Weights of a small GPT-style language model, trained from scratch on English Wikipedia: learned positions.
MLP neurons of a small language model. Each row is named by its layer, matrix (up: input weights; down: output weights) and neuron, and shows model dimensions 96-159. Each number is 128 + 32 x the weight over its row's rms, rounded and kept within 0 to 255.
Before each neuron's rows, "fires after" lists the tokens most often just before its 100 highest values on Wikipedia text that the model never trained on. A number after a token or word is its count.

fires after: "ar" 27, "er" 8, "ur" 8, "en" 7
L9.up91 [ 72 147 137 140 150  79 117 103  77 162 126 138  64  84 216 143 118 115 138 128  96  41 135 139 121 135 189 168 144 113 126 129 123 138 125 151 143 135 114 136 157 145 133 137 117  90 160 201  64 203 139 191 134  87  84 137 147 127 143  99 113 141 149 147]
L9.down91 [126 103 153 130 163 155 102 151 134 121 130 141 132 142 126 157 167  92  87 115 110 172 171 105 107 132  53  86  92 178  75 151  99 167 133 156 127 165 136  79 131 122 135  76 121  98 201  96 136 160 138 114  99 135 151  94 125  93 120 125 123  84 149 149]

fires after: "." 46, "–" 21, " do" 5
L7.up362 [135 119 162  97 121 119  67  82 142  85 190  62 170 118 147 162 126 129 120  86 169 120 115 141 137 110  96  54 156  61 129  40 130 127 128 139 108 149 103 137 106 114 178  95 117 194 192  98  44 152 189 113 124 142 135 154  99 142 191 162 116 132 162  90]
L7.down362 [ 85 169 138 119 130 121 113 119 131 142  83 202  84 133 115 122 135 146 121 144 137 148  98  56  86 122 108 136 145 128 172 150 142 150 103 140 156 201 183 149  62 138  86 182  98 134 157  79 152 134 132 116 142 116 140 131  43 107  31 110 166 143 136 151]

fires after: "." 46, ":" 14, "E" 4, "′" 4
L5.up265 [132 102 127  85 136  93  79  81  78 103 127  95 157  42 178 134 142 167 154  75 128 148 158 151 154 124 126 156 164 128 130 152 112  97 148 100 117 106 150 168 150  86 144  93 130 117  89 143 118 150 125  40 167 125 162 140  94 204 155 139 134 133 205  96]
L5.down265 [ 74  92 147  93 152 174 141 151 115 203 162 142 141  70  97 123 127 201 166 105 112 227 120 125  82 139 166 130 139  69 114 110 133 171 150  62 115 114 127 124 102 121  68 140  94 124  86  87 146 143 169 171  92 147 148 146 149 109 135  83  96 112 141 114]

fires after: " a" 22, "A" 13, " an" 7, "O" 6, " (" 5
L5.up713 [122 122 130 191 128 111  66 136 105 130  22 119 111  89 118 116 120 131 141 129  99 127 123 100  89 146 114 133  80 156  80 122 164 101 136 111  52 139  80 169 103 117  93 127 167 113 138 166 146 255 168 107 104  63  90 138  85 160 114  93 162 124 139  98]
L5.down713 [ 69 201 186  98 133 113 161  80 168 126 186 155 120 180 138 157 153 132 162 119 214 102  93  95 134 123 125 148 161 120 142 127 155  70 125 136 144 181 133 137  69  68 133 141  63 173 110  70 129  95 135 154  72  98 175 130 137  62 140  95 182 178 131 107]

fires after: " a" 31, " the" 21, " his" 7, "'s" 4, " an" 4
L7.up712 [153 217 145 164 159  90 131 137 144 169 141 144  68 125  69  95 138 127 144  86 141  91 133 110 146 176 117 118 150 102 150  78 137 157 122  93 134 166  94 130  94 185 159 127 115 172  95 136 183  94 137  82 113 112  77 164  74 103 160  68 167 153 112 144]
L7.down712 [136 180  90 151  61 120 153 135 114 126 121  78 138 109 188  91  85  89 136  87 127  87 139 151 177 119 103 132 132  80 160 151 126 147 134 139 106 131 146 167 140 105  91 130 127 137 176 152 138 113 119 123 111 156 161  99  91  35 133 114 165 133 131  94]

fires after: " " 41, " |" 21
L6.up553 [ 80 166 142 110 140  78 188 135  82 123  98 125 157 170 119 160 110 165 155 123 124 137 114 112  91 115 178 127 148 108 167 133 147 114  90 183  98 149 152 130 109  88 137  67  85 116 112 101 107 134 116 174  81 138 155  86 144  99 116  61 107  75  64 131]
L6.down553 [107 143 157 177 158 170 115 145 177 171 138  83 147 116 100 143 107 179 110 105 141 109  99  95 111 185 175 149 119 110  72  81  69 157 118 116 118  86 134  79 149 138 104 158 138 130 129 135 166 127 149  89 122 131  71 182  75 110 132 153 151 133 193 166]

fires after: " " 50, " |" 20, "2" 5, "6" 4
L5.up252 [ 59 141 158  87  83 134 131 129  93 151 108 133 108  96 122 110 123 166 145 141 120 159 109  68 132 127 131 190  98 126 110 107  52 120  91 168 191 122  93 121 115  70 143 156 125 142 173  64 127 186 193 144 110 106 129 158 119 144 123  80 184 114 112 183]
L5.down252 [145  71 140 112 104 122  91 161 148 141 145  64 112 140 125 132 166 154 102 129 146 200 136 217  94  99  99 156 145  77  66 104 136 124 110 161 147 124 139  74  87 108 150 150 168  88 111 102 219 139 132 178 114 143 149 103 148  90 112 107  79 121 113  90]

fires after: " K" 26, " M" 11, "K" 9, " S" 9, "D" 6, " J" 4
L9.up302 [136 122 108 134  53 154  90 127  86 208  83  83 118 176 111 142 101 154 135 152  95 170 132 158 156 143 110  99 140 127 129 146 131 118 142 139 151 130 111 157 111 171  67 107 142 182 165 141 121 215 161 101 127  82  95  74 108 102 165 167 144 188 101 122]
L9.down302 [137 142 139  87 169  73 155 130 173 136  67 147 115  58 162 160 172 123 103 111 113 157 133 151 136  99 123 145 163 108 110 175 130  97 118  75 122 117 155 188 138 136  94 180 130  69 143 151 173 115  74 124 121 166 155 144 127 118  72 167 138 132 161  94]

fires after: "," 47, "at" 4
L6.up593 [134  91 144 171 114 125  21 126 112 164  83 142 106 106 160 172 160 165 158 183 154 153 135 125 152 100 101 161  76 109 151 104 162 139 188 171 131 149 113 119 140 114 128 127 115 156  75 148 178 147 178 161 167  74 132 156 120  96  95 163 132 162 155 124]
L6.down593 [119 157  92 192  82 159 223  97 147 127 128 150 130  84 124 105 104 124 124 138 108 131 131 129 153  82  98 123 130 123 171 180 170 109 119 142 145 150 115 180 134 183 152 134 148 110  73 133 159 112 147  87  76 119 159 136 161 150 114 163 141 125 164 120]

fires after: " " 44, " re" 6, " s" 4, " tr" 4, " acqu" 4
L3.up164 [ 94  76 114 117 137 108 156 117 136 130 100 164  66 145  58 151  84 153 183 114 134 110 119 126 143 150 197  92 141 171 177  57  65 111 135 192 140 164  77 124 129 117 147 145  85 133 122  98 110 139 140  97  91  64 118 112 151  56 142 165 137 107 130 138]
L3.down164 [135 156  88  88 142  93 122 166 118 120  72 164 152  88 125  96 122  73 150 120 143 135 132 155  91  74 174 147  97  95 108 143 148 114 126  98 126  96 123 174 147 145  71  91 168 112 141 129  92 196 114 146  93 157  62 159  80 120  94 161  89 206 106 142]

fires after: " in" 44, " born" 9, " on" 5
L3.up557 [153 178 143  91 130 111 153 117 115 105  59 126  99 101 137 122  98 147 100 167 179 205 132 164 136 136 148 141 113 156 117 173 161 133 148 141 104 168 108 180 156 136 197 121 161 126 148 116 182 169 113 115 132 122  97 173 118 115 136  60 119 109 185  73]
L3.down557 [114 117  99 122 112 140  72 107  69 111  91 159 158 102 154 165 131 129 124  96 202 130  91 188 115 110 101 130 166 134 170 171 122 139 179  85 183 129 123 101 115 117 115 155 154 119 109 189 119 105 133  99  95 164 150  95 127 148 132 105 135 157  98 124]

fires after: " |" 18, "|" 16, "=" 10, "F" 5, "-" 5
L3.up319 [115 134 134  98 154 155 109 129 145 130 122 106 156 111 109 151 143 179 144 163 157 118 135 132 104 138 142 152 135 159 137 120 114 130 129 152 112 202 159  92 131 149  69 128 149 109  66 119  53 138  51 140 102 167 124 199 127  50 124 123 145  81 147 132]
L3.down319 [169  84  95 166 100 111  73 120  87 119  71 180 151 133 124 105 162 159  59  99 103 124 138 150  69 103 103 171 127 137 116 127 108 114 127 146 106 119 110 130 122  98 201 123 214  71 137 127 181 162 180 107 133 145 161 107 117 164 130 121 159 133  56 112]

fires after: " P" 20, " p" 19, " v" 5, "p" 5, " dep" 4
L9.up561 [107  61 131 133 108 100 140 149 110 113 152 166 105 157 129 158 140 139 103  86 132 182 120 125  89 138 132 103 118  87  80 162 118 178 123  92  87 127  93 166 103 149 189  94 151 150 163 170 185 123 134  95 139 115 152 124  94 125 114  78  86 148 157 132]
L9.down561 [150 167 164 106 182 117 140  75 147 162 204 115 107 120 136  91 137 131 128 156 111 120  79 118 189  99 134 108  98 144 177 123 102 101 149 122 139  92 187 146 152 175  84 130  51 116 132  78 141  91 115  98  54 149 122  99 110 139 117 148 160 122 107 130]

fires after: "," 29, " as" 14, " R" 9, " m" 5, " one" 4
L9.up733 [147  74 168  85  71 121  78 144 124 141 187  87 103 150 192 117 113 133 143 107  90 140 135 144 173  80 151 135 103 130 144 120  60 121 134 145 160  63 207 168 170 162  99 144 121  89 121 101  99 143 152  29 138 152 120 135 152  76 181 125  76 156 157 158]
L9.down733 [122 183 133  91 156  76 123  93 109 159 101 165 135  79 103 183  89  81 107 122 117 170 101 106 127 141 110 139  67 134 144 187 141 133 159 183 111 129 154  67 106 174 124 102 127 135 138  94  80 135 110 166  91 105 222 126 142 125  73 108 147  38 136 124]

fires after: " |" 15, " No" 11, "202" 9, " Party" 7, "197" 5, "199" 4
L7.up81 [170 137 112  91 163 176 107 136 128 188 111 114  99 139  98 111 132 191 170 173 146  95 158 172  96  37  86 135 157 138 164 103 155 128  92 132  71 128 165 159 166 145 106 100 145 133  70  99 120 167  95 126  53 180 111 169  87 194 125 106 140 115  62 119]
L7.down81 [126 112 170 108 115 156 140 180 111 166 139 119  94 132 111 177 159 200  59  92 121 116 125  75 160 160 179 122 185 145  86  94 117 154 103  98  92 164 132  95 149 150  77 152 100 149 201 167  44  80 138 128 176  93 129 111  43  92 161 100 169 104 118  93]

fires after: " of" 20, " the" 15, " to" 7, " in" 7, " or" 6
L3.up78 [108 142 123  98 107 126  58  73 140  89 117 125 144 199 150 107 183 163 158 113 124 189 140 194 117 126  95 136  72 107 149 100 154  77 142 130 137 119 135 112  88 154 142  95 135 130  70 148  71 187 192 141 111 108 109 107  82 112 155 130  96 140 185 137]
L3.down78 [125 115 109 196 218 129 118  75 135 102 138 116  82 121 101 149 161 139  69 145 120 165 124 107 134 189 121 129 191 137 107 138  89 110 121 188 145 125 155 173 148 150  67 113 131 109 171 170 132 154 112 130 117 145 141 154  63  99  95 135 138 103 160 123]

fires after: " a" 14, ")\n" 11, "\n" 11, "-" 7, " •" 4, " (" 4
L5.up180 [174  68 103 125 113 122 105 117  89 171 102 128 122  92 150 118 126 102 140  99 155 159 131  93  63 127 113  63 149 162 142  80 170 122 166 133  80  36 141 124 128  73  78 116 130 160 159 148 137 102  78 138 138 129  57 132 101 120 116  89 220  89 117 153]
L5.down180 [115 121 128 141 151 149 102 143 221 166 161 138 171 152 105 156 173 172 142 112 136 115  93 170 166 114 158 132 143 116 114  34  77 130  88 160 128 157  63 125 112 113  88 120  91  97 142 137 131 178  93 179 112 113 153  83 135  98 103 130  73 139 155 155]

fires after: " |\n" 27, "|---|---|---|---" 16, "ic" 5, " " 4, " con" 4
L10.up357 [131 112 173 106 129  83 148 128 149  96 117  88 102 129 139 155 110 133 143 140 132 178  81 165 143 106 128 138 105 175 146  62 146 128 135 128 157  69 112  94 129 151 101  75 132 121 178 167 127 120 119 133  91 127 143  88 120 152 125 150  99  99   0 183]
L10.down357 [149 100 118  89  98 140 146 189 117 137 200 172 150 132  77 111 161 174  66  72 170 154 138  89 111 122  72 179 141 131 103 138  85 135 133 148  71 147 105 144 119  85 121 132 131 121 157  61 136 151 101 112 102 122 140 141  95 126 118 104 122 161 112 155]

fires after: " St" 24, " P" 17, "sp" 6, " p" 5, " Cr" 5, " Sc" 5
L5.up313 [117 124 117 126  80 167 137 123 123 159 116 173 109 127 101 141 161 183  79 119 168  87 128 134  82 148 140 145 110 144 132 125 151 142 103 121  96 128 124  84 129  89 165  90 179 129 147 133 147 181  77  62 122 104 172 168 109 135 100 139 148 103 109 112]
L5.down313 [108  74 126 121 125  99 178 130 142 105 166 148 131 142 121 124 137 136 111 197  56 187 188 123 172 178 151 115 157 131 135  61 149 156 116 184 109 130 144 138 125 100 160 148 123  99 185 148 164 140 208 112 132  95 110 132 114 100  89 130 111 122 112 115]

fires after: " |" 24, "," 23, "5" 4
L6.up752 [116 143 148 130 102  88  71 159  95 177 119 126 111 145 182 108  95 111 157 113 137 124 150 136 180 104 106 137  64 124 162 148  87  90 148 136 130 164 159 137 110 173  96  94  64  96 145  84  94 208  68  89 113 154 149 152 152 108 127  95 104 162  98 132]
L6.down752 [ 94 122 106 163  90 137 116 127 106 174 137 134 150 104 153  63 162 134 159 142  85 203 103 105 130  97 148 117 130 145 111 118 122 154 140 133 120 136  52  67 125 149 152  77 183 117 228  91 196 145 125 110 179 154  61  98 129 138 143 124 110 115 171 113]

fires after: " V" 23, " v" 7, " b" 7, " ra" 6, " B" 6, " we" 5
L6.up401 [ 54 102  95  88 143 132 102 114 159 127 158 198 217  62 103 124 182 138 108 137 126 132 119 142 108  86 118  75 122  80 105 143  96 112 163 149 136 112 118 127 112  60 162 106  85 117  85  75 112 150 127 114 159 127  85 153 101 108 117 152 125 146 140 194]
L6.down401 [188 143 110 149 130 184 170 133  63 136 119 153 129 143 151 131 133 106 107 131  99 152  74 167 128 166  93 183 116 157 146 148 151 140 138 123 123 123 136 101 178 185  62 144 137  81 188 158 126 149 142 125  95 152 141 166 150  97 160 133  80 144 195  94]

fires after: " f" 19, " p" 12, " o" 9, "p" 6, " O" 5
L6.up230 [100 117  89  74 126  84 172  97  88 114 137 139 146 130 120  93 124 114 117 126 103 156  84 124 170 109 125  89  93 120  79  99 150 189 138  89 126 116  72 104 105  57  75 160 113 211 102 147 103 166 125 137 124 140 109 179 152 120 147 174 156 126 110 107]
L6.down230 [ 74 175 157  89  76 106  75 144 156 148 119 129 118  81 167 202 140 149 124  95 152  47 140 152 101 137 163 111 132  97 131 136  74 125  88 126 171  89 144 138 183 100  97 162 101 130 110 126 150  76 191 138 115 135 128  51 105 194 107 110  88 136 130 133]

fires after: " P" 32, " V" 20, " p" 12, "P" 8, " M" 5, " ISBN" 5
L5.up592 [134 117 154 120  61 143  95 130 148 156 132 150 118 139 110 135 113 172 136 123 107 145  94  94 111 133 107 157 151  86 121 112 148 127  96 151 133 210  83 147  74 131 119 161 112 158 107 203  78  86 138 110  61 100 129 150 119 221 126  47 121 110  94 114]
L5.down592 [144 104 162 136 129  87 121 107 139 116 160 111 130  79 161 113 157  92 103 194 116 109 112 137 100 138 153 140 107 152 193 187 134 122  98  99 165  94 153 129 138 115 137 144 132  94  92 179 136 144 190 100  88 163  98 125 153  88  83 144 148 123 123 143]

fires after: "ar" 14, " Gal" 12, "or" 11, "ur" 10, "al" 6, " Cur" 6
L6.up450 [107 117 136 121 189 175 120 109  76 163 160  99  84  78 143 111 112 140 150 100 132  44 165 133 111  76 126 121 149 129  83 119 190 177 172 142 160 168 147 147 111 102  69 183 155 114  72 101 176  99  78 171 106 155 157 133 120 124 150  92  68 145 137 139]
L6.down450 [117  56 112 147 133  59 169 106 166  73  99 163 114 170 123 148 105 106 167 109 122 178 170 125  97 151 135 139 140 163 138 122 112  83 115 125 143 121 188  60  81 130  98 170 154 109 140 124  78  98  66 102 122 114 157 113 183 193 108 112 116 109 118 147]

fires after: " " 23, "," 15, " in" 13
L10.up186 [138 112 143 122 153  68 184 103 139 154 144 115 160 158 124 128 157  69 135  90  94 122 115 144 114 103 144 107 156 139 128 124 100 138 190  81 118  84  59 156  74 137 115 111  97  64 122 107 145 179 125  96 116 116 163  85 169 102 122 164 151 123  94 222]
L10.down186 [192 115 134 169 113 117 111 124 139 120 150 128 142 110 100 116 104 111 159 155 123 168  68 117 110 118 115 170 174 144 171 157  96 131  60 140  77 113 106 141 113 156 112  98 190 143 157 117 152 110  91 140 130 140 164 145  95 100  68 176 131 102 144 100]

fires after: " " 26, " January" 7, " May" 6, " dis" 5, " per" 5, " on" 5
L7.up87 [100 144 143 141 131  79 234  74  85 144 191  88  95 142 133  95 151 170 124 148 166  99 112 145  78  94 103 128 138 142 131 148 111 129 109 114 100 156 122 106 149  71 133  85 104 139 119 114 113 126 141 150 102 153 109 109 108  76 122 153 165 219 156 157]
L7.down87 [153 170 119 149 108 149 112 216 117 152 101 179 141 200 143 159 165 168 116 114 107  92 136 163 179 119 117 155  61 127  99 142 128 160 170 169 127 169 135 123 140 108 144  81  99 169 152 147 161 154 115 167 148 108 105 111  85 128 130 106 105 105 120  64]

fires after: " b" 26, " B" 24, " m" 6, " R" 6, " H" 6, " th" 5
L6.up675 [118 140  93 102  72 106  79 155 138 164  83 106 117 140 135 133 158 180 167 111  91 144 117 170 141 131 145 134 101 136 185  69 106 143 180 124  93 166 123 102 107 150 124  93 131 152 123 129  69 132 117  74 138 176  69 104 110 119 128 118 114 145  38 183]
L6.down675 [168 142 117 181  62  94 144 149 116  97 136 129 123 113  95 158 130 106 103 148  96 103 126 101 121  95 175 149  62  95 115 150 148 127 101 154 202 157  97 146 132 134 149 153 147 119 191  67 135 111 153  69 115 121 189 160 163 135 137 151 139 132 103 123]

fires after: "," 41, "0" 8, "9" 7, "7" 6, "1" 6, " ac" 5
L5.up58 [153 129 130 146 118 138  82  65  58 140  46 102 147 147 157 117 184  99 121 133 143 136 145 151 142 168 117  98  81  77 137  97 179 105 155 127 201 136  86  74 152 169 127 148  16 155  81 161 113 128 120 165 164 151 185 134 153 107 140 143 148 178 102 159]
L5.down58 [127 147  94  78 155 158 141 131 169 104 111  70 114 179 128 104 119 143 148 137 180  95 126 138  89 153 156 142 123 134 113 126 128 163 105 156 221 137  62 114  80 118 119  71 159 144  46 100  94 128 143 163 183  93  51 127 143 126 161 170 167 153 158 160]

fires after: "|" 17, "0" 8, "8" 8, "\n" 7, "9" 7, "2" 4
L10.up147 [148 153 168 159 113  62  99 109 149 155 135 143 108  86 144 136 142 118 137 144 155 147 149 118 154 164 122 142 105 124  83 117 180 110  20 148 110 166  82 156 152 141  65 144  96 175 109 138 154 123  96 181 110 133  78 105 167  83  49 124 135 161 213 117]
L10.down147 [125 124 169 128 125  99 121 136 123 109  70  93  86 172 146 140  87  68 145  63 106 130 111 131 134 175 103 126  65 151 187 142 123 169 127 167  71 226 190 135 139 146 167 183 155 167 143 127 122 158 159 168 115 145 143 154 128  84 162 156  80 123 156 118]

fires after: " J" 22, " Z" 20, " Nic" 9, " (" 9, " K" 7, "J" 5
L9.up167 [163 190 134 122  71 130 123 162 194 187 125 105 120 151 129 149 173 130 116 155 139 143  75 145 150 151 135 111  90 113 107 128 139 116  60  84 175 104  83 109 119 116 136 165 122 153  87 149 141 140 124 118  83 124 121 136  53 138 184 123 101 101 143 138]
L9.down167 [ 90  99 130 171 115  95 170 125 150  79 140 109  77 116 134 120 167 153 205 150  96  88 105 172 153 121 110 106 167 132 127 132 121 125  95 122 154  85 150 137 122 132 215 114 116 101 113 141 145 120 121 154 136 101 123  95  64 196  95 149 112 151 186 129]

fires after: " U" 14, " F" 12, ".S" 10, " of" 9, " Pro" 6, " B" 5
L6.up631 [ 57 122 102  77  69 171 136 157 107 107 136 180 173  77 132 102 144 106 112 158 141 149  89 111 139 110 108 102 109 141 103 167 159 162 165 189 168 138 112 140 151 165 176 172 182 129 151  95 123  97  99  64 136 145 175 145  63 103 140 129 218 137 174 133]
L6.down631 [ 88 144  97 184 154 116 173  71 155 123 130 160  78 140  86 154 145 153 137  89 129 113 153 143 122 204  82 143 134 123 130  97  76 148  74 113 127 120  77 151 136 137  66  68 157 124 134 144 117 112 180 181 171  99  73 150 130 144 154 156 140 101 147 152]

fires after: "," 24, " S" 14, " s" 11, " pro" 4, "ene" 4, " However" 4
L7.up435 [163  56 100 127 110 156 120 157  68  63  99 159 128 114 114  91 136 136 170 147  84 155 152 109 150  71 131 170  78 112 152  92 125 121 147 168 106 162 111 143 145 122 155  95 141 138 146 126 105 113 181  76 115 135 154 130  66 112 104 135 140 128 122 162]
L7.down435 [ 66 199 142  87 100 112 153 145 121 117 144 103 127 152 134 125  74 148 110 158 109 157 104 160 125  69 125 158 153 185 125  91 111 147 207 170  88 145  94 143 147  94 104 174 134  53 172 192  96 187 167  95 129  82 186 120 121 152 175  98 151  78 183 163]

fires after: " g" 19, " p" 16, " J" 13, " G" 9, " P" 7, " h" 5
L5.up200 [165 102 178  87 103 103 138 127 135 168  99 122 143 168 109  46 138 185  80 141 162 105 122 129 160 148 179 133 134 150 113 160 189 115 149 118 144 136 158 160  91 124 141  96 157 147 181 155 101 152 113  66 130 138 123  95 107  92 116 121 128 131 127 145]
L5.down200 [100 107 188 110 156 134 106 152 115  98 100  91 155  98 114 139  97 122  82 146 136 169  65 118 154  94  96 146 149 116 135  71 108 164 112 128 137  96 106 103 167 108 116 162 106 119 145 134 146 144 175 164  62 102 108 162 161 114  91  98 176 158 144 228]

fires after: "i" 34, "n" 8, "g" 8, "u" 7, " g" 7, "}" 5
L5.up718 [113 188 135 124 145 121 119 140 141 169 108 140 114 103 196 139 111 128 101 112 141 174 104 107 163  99 105 110  94 135 155 131 149 133 164  82 185 143 148 130 118 134 118 113  40 128 158 149 115 110 117 173 137 114 125 118 212 127 142 107  81 138 135 126]
L5.down718 [148 125 119 183 116 132  98 161 156  88 111 155 127 130 134 126 122 132 117 158 107 172 184 169 134 142  91 157 106 101 137  97  53 142  86 119 160 112  55 108 116 125 108 141 108 124 124  96 165 150 181 176 133  91 172 131 155 163 125 107  76 159  90 110]

fires after: " fl" 21, "l" 14, " tr" 5, "f" 4, " (" 4, ")" 4
L6.up130 [153 176 136 111 139 105 144 149 107 121 113 125 101  88  96 171 171 117 157 155 124 105 108 125 134 137 131 105  82 124 118 112  71 161 128 177 116 164 148  95 122 202 118 136  45 155 103 158 127 132 145 135 145  78 163 121 140  90 139 132 130 181 131  98]
L6.down130 [171 124  97 169 122  79 143  92 135  98 115 165 113 162 140 122 139 135  77 138  99 122 157 121  76 145 116 154 103 120  81 105 137 159 124 103 123 145  68 107  94 103 162 102 175 143 140 136 140 118 192 142  92  88 140 164 101 151 126 129 117  90 112 132]

fires after: " the" 30, "," 24, " that" 8, " what" 4
L3.up101 [160 115  78 122 148  98  64 127  98 109  65 117 122 110 117 197 115 133 116 107  87  91 113 150 151  84 155  91 165  92 102 134 141 153 122 116 110 136 144 143 126  79  93 185  99 137 163 100  96 134 160  97 102 127 137 143 167 136 140 107  68 191 107 182]
L3.down101 [107 125 146 154 158 209 140 171 124 108 119  79 122 118 120  67 147 149 158 162 147 165 194 105 160 134 176 100 122 133 129 134 108 176 154 161 182 116 128 151 120 144 165 144 174 135 125 128 113  80 181  72 165 117 162 128 145 118  85 166 156  45 123  89]

fires after: " in" 26, " In" 17, "In" 11, " " 9, " during" 7, " of" 6
L7.up498 [145  87  72 138 116 137 131 102  86 140 139 111 120 134 129 120 143 106  94 132 139 185  69 165 124 101 136 148 121 114 112  75 125 125 104 111 177 112 143 159 127 123 180 136 137 102 134 100 106 193 142 161 108 130  62 108 146  45 190 159  97 150  92 117]
L7.down498 [144 123 103 157  92 182  76 178 145 120 150 113 140 103 169 129  93 142 112 129 124 150 175 130 185 158 122 153 124  52 116  98 116 161  87 134  48 132  74 178 100 176 130 139 133 115 121 130 133 152 112  78 130 156 103 158 100 140  78 153 113 116  87 114]

fires after: " to" 23, " in" 8, " s" 8, " at" 5, "I" 4, "4" 4
L5.up263 [113 151 150 116 139 132 131 115 100 121  82 130 145 129 129 112 130 140 132 117 108 138 131 125  93 154 185 116  50 151  56  86 145 128  94 157 114 145 160 125 152 170 135 204 110 119 116 102 146 164 163  67 128  74  78 178  72 161 121  53 151 180 182 161]
L5.down263 [111 130  95 183 171 103 162 141 157 117 136 131 190 161 131 124 116  71  49 101 146 128  88 116 186 146 132 146  73 134 134 136 195 103 147 142 174 189  95  49 206 120 132 138  99 122 112 104 135 120 147 137  68 146 153 107 152  56 164 132 126  85 104  35]

fires after: " E" 14, " B" 9, " In" 8, " Br" 7, " F" 7, " University" 5
L5.up352 [126 149 160 120 112 165 136 127 108 129 133 194  44 152  84 119 104 167 127 144 193 101 147 145  94 130 135 140 104  70  85 142 146  83 161  96 172 102  62 176 112 159 118 129 163 149  96 180 144 116 125 168 128 145 139 134 115  34 199 154 129 158  97  65]
L5.down352 [123  72 110 201 118 121 196 193 144  87 106  88 157  94  88  98 149 108 134  84  68 143 190 187 110 228 136 131 117 110 124 127 113 172 109  77  67 125 155 157 112 121 155 125 144 110 151 147 143 175 187 106 172 166 129 139 168 176  98 174 122 141 103  95]

fires after: " was" 19, "," 15, "\n" 12, " the" 6, " n" 5
L9.up72 [168 153 110 142 106 194 133 149 125 115 111 145 185  62 108 139 134 131 109 156 106 132 142 186 110 129  64  90 100 186 137 115 116 156 164 103 138  85  79 143 120 129 137 161  79 156 147  80 157 152 143 135 134 111 158 131 168 117 118 129 160 135 100 175]
L9.down72 [100 113 151  95 114 134 121 118 153 155 178 110 132 123  85 130 154 102 120 139 139 170  72 161 128 137 118 138 155 117 144 161 110  62 118 229 134 184 155 157 150 156 146 141 159 110  97  94 138 132 121 163  55 136 148  95 109 160 148  80 170  99 191 168]

fires after: " (" 32, "," 19, " \"" 12, "1" 4
L3.up745 [126  89 146 135 127  80  94  72 105 105 105 140 128 111 160  95 155 104 158 156 118 117 100  77 140 107 204 122 127 115 131 163 116 157 165  73 174 160  91  72 155 144 197  96 143 129 157 157  72 142  68 102  91  91 112 137 114 110 123  89 157  95 109 147]
L3.down745 [107 159 163 115 138 121 151 183 154 117 120  64 124 204 123 115 111 131 108 132 118 123 181 176 159 129 103  93  51 127  83 115  71 148 100 136 118 152 143 145  69 100  75 146 144 135 118  58 144 101 144 120 171 121 149  77 151 154 132 137  99 119 171 143]

fires after: " " 38, " on" 18, " in" 18
L3.up600 [116 118 121 138 131 135 223 101 172 140 154 135 113 114 125 111 142 110 187 148 117 136 144 109 109  87 138 141  62 113 121 152 110 143 167 123 150  72 133 118 135  74 163  98 112 213  96 132 143 115 149 134 116 164 182 163 150  77 146  83 139 128 226  81]
L3.down600 [158 125  90 154 135 113  85 108 147 130  95 124 173 143 139 124  60 132 167 131 175  85 135 154 150  95 159 116 113 112 107 130 176 157 115 102 142 176 177 150 132  88 155  83 156 155 107  43 111 120  74 104 119 149 122 173  67 138 133 154 180  92  94 114]

fires after: " |" 53, "F" 5, "ists" 4
L5.up546 [ 93 136 154 142 126 149  83 137  88 110 153 136 131  75 189 127  75 122 114 157 141 156 110 109 153 145 177 125 136  91 159 162 117  96 159 165 119 130 104 124  76  69 109 148  77  78 157 102 150  92 141 128 140 152 114 133 101 134  91  95 105 155 136 136]
L5.down546 [130 108  96 165 177 189 142 134 135 139 137 128 149 101 157  93 146  74 144 144 102 162  99 141 145 124 158  91 110  82 138 132 137 152 142 155 119 161  53  93 126 140 113 108 166 135  81 144 165 138 148 160 115 181  65 163 151  70 113 119 148 168 119  62]

fires after: "." 26, " |\n" 18, ")\n" 11, "|---|---|---|---" 10, "\n" 7, ":\n" 6
L3.up536 [128  89 143 163  78 107 149 113 165  92 122 137 182 159 135 121  92 152 184 132 164 118  79 184 222 108 184 139 135 123 147 112 157 151 129  90  70 153  92 115  79 136 151  91  97 117 187 108  95 170 109 142 109 157 171 153  72 101  65 143 130 115 120 147]
L3.down536 [157 119 142 136 168 134 140 113 123 160 198 127 131  99 128  95 179  76 151 101 147 101 120  92 104 111 120 139 105 163 143 119 143 122 175  99  70 109 215 145  90 121 108 156 162 131 103  76 213 139 189 127  86 155 134  81 108 166 117 143 105 141  91  89]

fires after: " the" 27, " |" 15, "i" 10, " in" 4
L7.up306 [226 170  77 144 136 102 148 123 158 146 150 128 160 129  93 117 145 121  97 133 161 117 137 115 124  71  97 125 133 122 161 142 199 170 106 182 127  86 114  76 103 102 145 136 108 160 114 115 129  78  86 181 137 137 149  63 138  88 174  91  67  99 121 144]
L7.down306 [135 116  83  76 127 159 143 115 142 115 189 188 127 177 123 192 158 125 134  93 101 135 173 124  96 127 114 115 141 137  59 195 117 111  80 112  95  77 146  38 145 203  95 104 146 101 171 151  98 159 172 133  86 101 205  92 119 112 133 154 132 127 169 146]